{"d_model": 224, "n_kv_head": 4, "parallel_block": false, "init_std_qkv": 0.0339, "init_std_o": 0.0, "optimizer": "adamw", "lr_head": 0.00558, "warmup_steps": 285}
MLP neurons of a small language model. Each row is named by its layer, matrix (gate and up: input weights; down: output weights) and neuron, and shows model dimensions 0-223. Each number is 128 + 32 x the weight over its row's rms, rounded and kept within 0 to 255. Numbers have three digits each. A neuron's up and down rows have the sign that makes its largest values positive.
After each neuron's rows, "fires on" lists the tokens most often at its 100 highest values on Wikipedia text that the model never trained on.

L6.gate307:098200107115090148062130129151124128079176097090144101120138098138116107095143114150189163164123149124158162131100146208167048069087137092130077134083154194148125158148089148138124142135177139138167146123111099116152129155120076121135133151152127078103110184159129141079104110159079147145153157141120163115142108145093112123151099104175084101144140139108184105177053129116152122059152150143097167122106161080149154126120071138130120151124150089125059142158204145124117103112157131167153185135147123155162033119087095148159068130119130118172143122140204099108137125193189161120132130134095203130167123073099159160176152136140130112091181123134122202111122091108109101157116
L6.up307:090153113148164147138115081103157123176103181092117151104156140186151114141126102087128115146122155111097139064102145176153154143123130146108183099194061158097148161179131136147107127069104117108122144181139107187150153157143144143108076169172085072125116095167077075144146116202096140175122116202161092121111151144125149155166141191112100114100147132147130165117141158170162189113133139123135171158149138151127073104171137155174067174130131099104104181141126184163109094064091090128103057140153073137037126104179127167154162149126114127037145135147161140207131157152145133095145178110111161117094116111124110126146151119102115161119054093100152142154129094119155146139141
L6.down307:108122055157203090128101153109189143109096139115104115091080153157109139063149121148112135068098145129187125119108079117077181119103125146181128092148108187101114143094127114082151175134134173124102071134092108125135140120178099113118150175129128104165154117131142137103189104120105212136167198127118129120099060078071163137137110123122142128172137119134118117126072172098144157209144166156130172135148103090212133117137070148134169133089173140148118124160160092082115211100146130061143126107173168148096099075119084119085105116150159128090110123135155160135120159150136120107100106095103149113182191149094089128172103118081124153132124153093062128072148145116091106074128
fires on: "c", "sp", "ch", "pl", "ag", "w"

L2.gate151:075091164081127115080140121136186127185172123101101190099124143086117108068089136162120133159159173177147152120136138153144103185088150121112161080066138120173129151151090087123177110094166086131104079138132133115123167137138122119120137155170158161125122119135192118098149150156047154120161109085185086191158122133159143120165136081151123143083150186115084112119093083105112111111073214067155116038159071133188157119123089183166111145081142093136107116102134124100125093120147128093081096143109077134095120073171132147130149118128112119132131155129162145075178097084142150130095099141158140072193105067172095101145141100128147089150178104165139146103166121163102147129146
L2.up151:089122163129121116135160121090097042140122128115151135151098123084155163124180076150096149110112123155057144083181097160129141108180100183119050114130114122032164152146107113100129096196140123127142146132138144143110091132181190142140150168098137129182204100136156099105143126152112119174055167073155082116120145175144132149105119073131098118093150167111109095107133167161117133176161075139109067132101183040153118163148121141117112126106188173147133130153163113159135134085140140119078164151158162099066150111162148155169156114123139158133157162130152190090121135060184163129105167112123153162124190164139169104125114113127147117131150101137181131131103094107048135126177
L2.down151:138174104140160114143162112140148169141063131068154142089156117074070049121101137175090150156117077108111127174164118117132094107173147158109127128103105100156143131121151099141158095122153126189103136207134107170102097121101101097159121155113092164165115115184217093047151164167130096191119148122116143112105153162115121083100162116147145170097157173127125103110190144132108141169169097151065124118106138162138115138117093130121094195136145149071144105131165124178120119122129138118103122126136104140101140191161079120110183145100199053100114154103156155135095149157105125154162133073145119099074182176090091123090121109114202158144161160149154134151114131123078143225094
fires on: "ed ", "made ", "received ", "used ", "ak"

L6.gate70:162122079093101103138151133057119098141152160161123160155113147194126114079118171106057113129128147158144096158089112142131105088102104080133100065137130114081137154141146137185139110151120121107181172130138079091064132110139115142091094148151143172112134109161103151114179113124164125146178113140106114167163091123046076121102126145101119104154105120147161103104079119140148150102064158198137075152116176129212091103045124137145135106163093176091089115132129135139150170105089094165158114142133068116144165135150133116036125107146158124073173091128138144079107110151138125077111119145135120180182162162164103173125116172141080077099158154179159177170082093092123131081182
L6.up70:150171137081141110145116116138130077197126167050096107105181117170136116123095147147076122113118091093108112047194110080102141154125119128103141157117120062198161148124141054119138104134131173189169100099188129169109128164093127108114086111089134163078105144146086125104125071114152147095115082116152147142136077129132159076174142115106117104110123106123171172098111155144187140096175106145155150116174090152107155153151174113152091127164134060151150155169107154132127104141103103126138100037101129108071134138148070159084102121141142095111110170141117105213133146134126152164136138151178161147169133143132100074090099116171103105104174085143097078129112107096189159120213
L6.down70:111146126153132063128165120106132105099140141131189092138127135069104071129126140109150114136129164137075098116172007138148108061174150140136112153176084131101166178132101150093113158149099139167124129160131103134106080096186086144107105080132131154156125137204139106155087105124128194126127110129091072139128157115131107088154108101157177188075108143133123115043140121158152105090140162140195137149110151153144151122111193137141177132178113113106130127096145106125106203155084124141145128104137153095168144173123167102118178143079104126105103141160144106153191140147098053151128129091142134147128104094114108095206151113100155143151186221117149155101069086171179147155107
fires on: "ec", "Ac", "produc", "jec", "Produc"

L6.gate19:100087216123125101167127093083086111137184163098122149118090091166155049160157128113149128137098103129112114160161108141217136163128089117067188174151115136142127172098153145098068046128175127114082113188126131141146173106125134095149103126055147107089106126127171128117124139105089126064170099099079149101123117143147102114097124139104055103200118086076140126113146119080072131091120109166081114188114138119163093087133124181136108072140133090142177104170176137166129088107112143118140132103214100174112190123114176134125131123108136078119077108163158160088111160095143179123157091123137097156144142124133105151090125132111114096132175113165097118109116125166191141139171
L6.up19:147130101123118106098114153189132152166140052066139144153121094146119152069168113078153175143122106199091106173146180096136131110105147122145047093125159177150185091083156126163120082140156119094156162125093150144142181136156164112105163082093130129059114128133161105193215132086122112125203121129124156139112126102149148134169129145148126121164167146105147102173168114140135150127108138137130158084131113092201159143070149131130141115106102102161176126182155124147103149093119076053077148107153145156114054120114148105091167148150137145164050098113119157117120098181108128175084099181052149118124159125120128146084121136080151103162170100155085138128191096129129180115157
L6.down19:184082125148129138121133171174116215192080130120060137121172168132120100145126119204121108138106137095092165085126157118093179159102125130128100132115081155132118148156136125135121126107156115078162156133153142063105169174094100070068087116116150157076099113136117115148073169074126204116151124105168067097128149091180124098114129103069145134096101174083149139155135179104150151068142184136165077129056107137139119110101186140119186103135079164098127095079143165122146077082127130105159190063145107124113070103114105153071119111087130089105115097102111108125112154181136135152127129136165130094152098108158134144169157172106101151122093135137195147110099113053122122157102
fires on: "n", "ro", "Pro", "our", "pro", "re"

L3.gate97:099124116133094123125161124106111180111157079189091113142127120157160104166168079167098072109132141173116134168137181122128111171119114139107128095164168103134093062100117064160062140112165163102117108144124117123102138150102120132138158153136138122151160086077131136066115189097113174134129104143102107162123111000139148176148112099105108100096102118125082129119129110082195162095126134145128104117132181137096103152135135140174104189151140131103142114123130078124114133109128090159180081146100145188136101061158098157138136028091143098140126101115158101132127066092087164127129131132153199119180141163127144215151185133178115170114044123105141127093153161101112122182177
L3.up97:143066157141078127123091137183116113118163100116139171087152109147102118095124148055145104121179095134136120177161133124100147158149144130096151150157128114178083143168155109082175179098171134057148150181148145181156169122147166207123163120156146161095096150139103123106116145129130147126080088104090138105108120092150173188152154141158099133118121060098141025090168066157147063085105178134139114078115097084123178117131150039176154166069126119103144107072082115136132134135161120109085154142162091064085094149108206142144154159119125161146135114099158097128126090151146171108085146176145150156101140099117081081152210094157128089140131124139126155129157123135142105129124
L3.down97:156164132096118148160127159075148145131111059103113153081146110152141092134110083135100138152117077069125134099076157121105134066098131163185203107131108143160124119129096138096112159087075185131120094105116100140139099162123112126149142099073149159101102152079159140125133159097112136136182127155121139078147114054080133143142104111101134145132174094083117176145116136102138072040170106229097121094143126158141084097130134125110135152147133138164152135139163104097151084124150093163081095095134083111107130125133076165107137092109181123116184157192109158099157122108122103162118165091105133133130082151142105179147080197131158141174157161129142098133143233087164054050115
fires on: "that ", "y", "= ", "=== "

L3.gate211:147144196140202174103139173176079142132139110150155113104110171103101067086090091110111161164129116134189177142152102124146110149124106073196150131147104144122139097150160144142127131139151059093113158122149140154188155114105098120136158144153158066112150084166154176126106179138123103070161148108105077139140101121156156092096143155141185189070163137093117132161142109119112132165151100153099129153148069090099168208130096162149145145157158137160171142154146148146130140179134114152095152196061104129090153075119175088132122115101108046136112162145088089111142095138135112063134076173179135116111096052114190161174110139144172151176125081120151107136103090133112078139133
L3.up211:088100143145132128124136112080199152192113127143094175147155096123144120123076115127138112109111139091129137156156152120178092179111122181138158130114176150131140086127125135140152156085087092185098152136135126104134179069166222132123139158126112117075104075041086142120170117049105114077163149122132158091153103134132107154179149068128137146142152178116148179139088118106092098138163118092130133109070112166120097157078113101114139086211131115151183150125172136198091120098169073126090105139131165128108158068168208063183157104126072113150120122133111097145110089116112158111101096140116142117136148169116174122150095132097199171187120112115160118111138081091084150139159
L3.down211:146107166087213144123113137182127122142172126088142066100090104177157088140136140082091154136097118092139131138072127103066123108110126101093132088106129131099087171129196129118083147161112122123088087124129106132121091146139123151149155087135121136133168127134106104144115121137150103166124080115073082117154078091126087089089140126088172095103118145094089078103124100139080093125165071121057191134199113179133121209122077084170125085132136133093126098161153117118136160179147176128132169135095133099138132140105122096119123124000129119157140132119135073091138094132167155161116116129161091137130112134090074124131119141163166107140138122117119136088124135097078101255093
fires on: "ro", "this ", ". ", "over", "ong ", "thern "

L2.gate387:123099145154152186089076162139127141082114118026135109116095104105084143157126139212129163156146163134067115088138102129096156147152155149158115116112063156109155181157115092144152181213114146157126122128101130086101098122115060085158126140100183145101084133135177102098104113151127177135149118175094045134168117135130121089079100082133105166124137137158083149113112098126128134144159151134094110114180111136122110177105101131171070156111232154198070108188093141109186138137159103129122103126157094143187140122186121169108154141144136127149165159117139162074161161147143123141116139144159148111172063129150123125119155114146107041132151116141139133148161077188169143121156
L2.up387:097147207126155104128174102121131133108118132172154169122168129154133130153180146105184104114064157131135094122177075166124066130108056145127096085106130116105114136132081103065114129111062130100176151118105091116113135102163172099126157060105112145218112116110131145146111111129154144155165057114154070174110133208124119132089120150137128111166133121114142030131175120157141093078119098158138136119111135131140135009154153165144109158094167108153102110161099104076136140096105178133146111150134148154055128190153122124117113157129118136110174134137174055087076137141131138164154155091088174134126166076113114111065130125128118171161136124133125055159109138086084150121113
L2.down387:095153154137125105201117163126172131147103156108167141155100128154147068149122171083130124102120085113135189144127115138164119098113131150088134100154126134099155073173122147092171143151080166157141056166094152048136165148109155111130114125144116141134082069174130133123167170080088114117175099139209137167140175164161129088111155122102084130162168149147138146149074101162157164080131121085154161108097128104161106124138139143096135149134141068126092158116121100173107114103132156120099089182152101115151169123149153128144097136150098078109124108167041183123078123106158068154162198182161181104175098169133161197119150127055128100171144099159088199149107135139180137072115
fires on: "played ", "served ", "ed ", "into ", "received ", "is "

L6.gate269:101149147127100099104098130120124081168094179127095129150130096126145102107142102149092120135106092097088135079079121170196097133106154119106104094073094137167111106128112159062135103084139134068131126076108104147183211216119196097099126127173162150108136159105118132105146142118093144146203102104122119106170138129156133128112076156090112121170176152124137150135086079078151168108144117110111102122093158166156127138082160175139099117208096143097198137158194131174178159095120107072144107167098112144165118140177082146027121134089123092079144156083138145129141095201140144087114130085160137122172139115123157156141131110082151144115097162145064165149094157124161101125079
L6.up269:142155133062098158127057156091120143156170084200102143072171131150073117154155141163147109179072112155148094179115139119124076188131106180118112086157124127136124117116120176091117148070201111099129095130171128117151131177155155158143129064149182109122099099104102121115160139140096134113150153132140096125124091136124121114125147120066069146107154177054166168166082078120087099132113131148140102171136138170092141127071098129122110174064096120119083062121082089100096091123110098100149103089148158096161076151146096092133144139132135111091146130167123136102159079190107169116099142063109038176113129178128089159158161173114150166112186117145159139145190148109134085130129
L6.down269:118083139145089117108073139173090117133126114134153155127120111128121215116167173165132098151108070188109182136158154064094159197191165118120106139096125155092147123049166112128143108172160122122127115141155135164125130088140158197145103117179088119119207168139099108096145090189101173120126130100093133126113171130109092117126084166080126109112148169123190150148143096125169141110135104167139047103173071087133118091144103084148125130114147116133120147135098102158072132084162112073083122169089122104164141129088129129156132104146086171071154135090131163095156145080125129152129086103146161120135114150045110163140173077159092130141066169147061049107125134153163094116148
fires on: "N", "n", "al", "e", "h", "."

L6.gate323:131169130143118176096094088129118084082130124102104164137084113157146079107091107129188103089163118146166141138164118172141058151195162124179079151144100102076173098119140170188108090136062109143121138138110172156128134153134125146129122131171134140184065122163091157094105123131055177168146127169075059197046122101117139117118115104112154120117123095083111101128130113129151144114096173159146071117149121133140129110092162110130190127095111173087130161121131099105138098170102184126138160128127144157167078164123050160083141105106045107120156071129154160139114148129128179053180130132192184197126104176074121167137143147112133132104141100132144180154133130104148098150129
L6.up323:117114125173139151168110152152158155116139138108131126125154104125110140115099103093099091135189163152107033112101192071164105081138147134075147124192117166150143146170137136121111144119106124125146155111163122145100148127139178127114131127129112114136082133132169099113132117180154087094115132143148186112160191119197126049141150136117054157101123144122133135132102160197167184112156158106176130120115077157103155145082115052143070147143061127136153154179107107163133125097187069100182097129094050176169129103124148085156110155172113126097146109152131081144186087052159159118095156080093148172152106105141162150071094150110147133130148114097155164035144146166126123081134
L6.down323:101120140075159080112198083156109116149140114082139116133079173132155092115158127101172115196130115106147126113130129141202152130117132141168108154160168157094103065068117140167124053162087126103085185122138122143180132075139215095147104161158128122186143115126084179090118188144093131132127165123110102118124171117120148114150188123079151108207163088132125176120180088144113099144109129139092160120157113192081111149102116089122139159144144118137094148106153135075132135129135137101123132099112117120164098146120060152152097162146160159120168124171110153156103114153184120151174173138121167096159142104094170131147074159101179157070061183157184162111162084066175144079118
fires on: "w", "W"